Weights of a small transformer language model.
Size: width 192, 6 heads of 32, vocabulary 4096, 7.78M parameters.
Training: a variant of Adam for these matrices, 437M tokens, 6664 steps.
MLP neurons of a small language model. Each row is named by its layer, matrix (up: input weights) and neuron, and shows model dimensions 64-159. Each number is 128 + 24 x the weight over its row's rms, rounded and kept within 0 to 255. Numbers have three digits each.
After each neuron's rows, "fires after" lists the tokens most often just before its 100 highest values on Wikipedia text that the model never trained on.

L2.up377:148089125093136125127123171135101106087160120118094155145150136093122122142153110128093110107135121108121127116095123090127103145149098143114090109160082134151183123102112144098137120138063110105122111153125161127122148167134127118102193147120115118148150126108157154089154113165119138171
fires after: ".\n\n", "\n\n", "==\n\n", " |\n\n"

L5.up578:114149127127157117109136158108142157160135153113098141156140072105132122165094147101112144133113085146159152084117123057103111164112119108129125160099123118126152140103119158161110114124141140109124117114139170136122140121140100136132148132064142108170121109146123119145125140138172117126
fires after: " |", " of", " the", " in", " and", ","

L2.up566:119101103096146137112143133109115093092142129102115139139148126107103088136096102125074156081112164139126111116127130062142117106149100144196123117147120175134137139123120170116155094139106101143135147183136168105119138168116077121130155172099125110151147130113105178118112126163107113151
fires after: ".\n\n", "\n\n", " |\n\n", "==\n\n", "==\n"

L7.up367:091131080086152156101124130134098120134125101132127062079100108126129128128127140087159158153164114158153129117105137152170102130083116094125139129098103120097111099134133120071103141131067132089174149144134155138121123125092093134109088105110135117127133113129153062130136118143129106107
fires after: ",", ".", " /", ".\n\n", "==\n"

L8.up98:126128086154152136089138114119073160130143128134139109131125088145081107131091113125123131158060156136150173097100099097124116128146134119146100157124120126156118178069136150075161088130121097104161115117140190140084127106110126114118131131089130156193099133133129175139095131128101125089
fires after: " the", " in", " to", " The", " of", " a"

L5.up506:114154149087122125095116140128036147134159162126100115140103117155093111131150081110052146082133124130133134081094153111153143108132110172144116147134117175155159100151120152150127103155111103108143119106132153111094143148098115125141153150114117128196140092117117145131088126124129150134
fires after: " ", " (", ".", " |\n", "–"

L8.up635:096137140123132150128156119142120123109112105119154116093089093122117122129125097107095113115111175143121164134083121136162137129091167142153159098138104162147169129095096104148117100105133130105122146123138149142161097151161111133135127137103106161092129143134118129140108090123174145120
fires after: ".", ".\n\n", " ", "==\n", " \""

L8.up719:097108153115156090113147174120142115144151127128134099174114120175089125129142133118116107118108118206153111085119095117154093126131152124131109137114108122098126152077183132177120090162126175135136126113128153118114108131148117136161180125147117139124131155114127114140104168142154149098
fires after: " the", ",", " /", "|", " |"

L2.up234:126073079090147135125127141120090114085168139110138153147150114100100131135134097137100119089126158109133151114103129102111111116161079130131097111163089135138174132094117165115154133120078091131125139163124140117129148178139125103091177158136123133153147130115129152101152116156104126170
fires after: ".\n\n", "\n\n", " |\n\n", "==\n\n", ")."

L2.up547:126091092082146103111118162117101088086171107092116156142148112115086117147132100137088131092128136112127126119092133097116123114150086127159096101159077153142175148108124171114166121125087099151125137153128140118120137178137120132103175170126130136156148144134127152110140115160106126176
fires after: ".\n\n", "\n\n", " |\n\n", "==\n\n", " as"

L5.up161:133132154104137103116126114129067128163200140118116096119114134124100127120107103130107094095135111132148143062102097123182108184127128158101122129110145150083168122150117120131082166139080108113153139119138147131085138123153128104168160123116135129123097104130149107118108129166137110153
fires after: " ", ".", "ient", " ("

L2.up539:098103105117137114102144153112099089090151104095136145157153149127090097136109090117073145078128145136135116110119143066116113120158083136160101102140095154126164137104137177120158111139104095142118144168111145092128142170121118148118171165122135126152138135118106170122107127173095139161
fires after: ".\n\n", "\n\n", " |\n\n", " as", ":"

L7.up252:125130124082119158095124108125106102126149122117177114116128094145109105121101128118133123119123125104140120099126149126129094120086175091116150127133120119153121145159117135119124108137103142110149088129164148125153105129128103129148147136140079140061096129110115115104120075144156087115
fires after: ".", " is", " was", " C", "==\n", " "

L10.up454:096168150118095114080137121156096153135122114111160119094131100189141101139145141127159155147116123145140144111098096097114129130066122110145152162142091161092125155145107158151129110158147154117162143121133151096104117095113153094154115100063101101151097094128107085133127124139151142118
fires after: "|", "-", ",", " |", " /"

L5.up494:074126146126153138124133144131122141142134163123119104143076133089099107162148118131134154108131133130141155106143130130137074131165121156122106120204087162137159103125077143129138144168120130114105106097134179142110124134132140099117162111145168157189101139114120132107169134125141167165
fires after: " |\n", " ", "|---|---|---|---|\n", "\n\n", "===\n\n"

L5.up205:140146162087120067120159159133077154118153177165150100105139160110111140115162145116111148092160126130136124095093115135129128123124141149146097092158136120122127105131117133157137128196115114110124109094104155121078132127124164059132146113111099125164089101096097117143156116147123148108
fires after: " ", " ("

L4.up562:125116144158151125117058146127112180179134121149145096156099145068134115125127121115152122158130107108168121118084123113122106134103120133120120121143088163150139125095135118114094144159133122100154109123147162110114140110154138079118113121135134169124114142126164089097146137155136158126
fires after: " ", " Website", " |\n", " dec", "0", " —"

L5.up31:101133133102135117098139173113061143120154160121104114123120119167091082129153115115071122091152097132140137099072145113174107119120099154164118123148106130132154145126143135135126100166116119087129091087139167088091118160121115134098150162092153136210127082125145149133099143153097146169
fires after: " ", " (", " of", "–"

L7.up534:111142128129141161110168100105127151142141139105139067096055110147141109108166151146123122106145134160158125090102121144117103152054159130115153126135098109090117126140134137132139144093126127113126091116112164142098128098160127106131102148146115117148117117119138095074151123160155097133
fires after: " ", " /", " (", "."

L5.up70:119112107127168148102114124133114128120151143116105116123115145183094080156147121087111142153127116123150143108118133079113097136105144118110118141138097126107131160132149157154128100153125140080154154120119169091113081151125123106131162112088150147198134141146136110133120179134156178146
fires after: " in", " of", " the", " /", " In", "-"

L4.up72:101148144124193128108151119150107150177096155098089112152112148133131082131108139144139094108123095125186133120115136130110081143120150148146099112148112156132137110083113121155140138124082128099104129082125169153119135125157088065118154128085126115166105117135137142107131144139159143122
fires after: "|", " |\n", "–", " ", " ("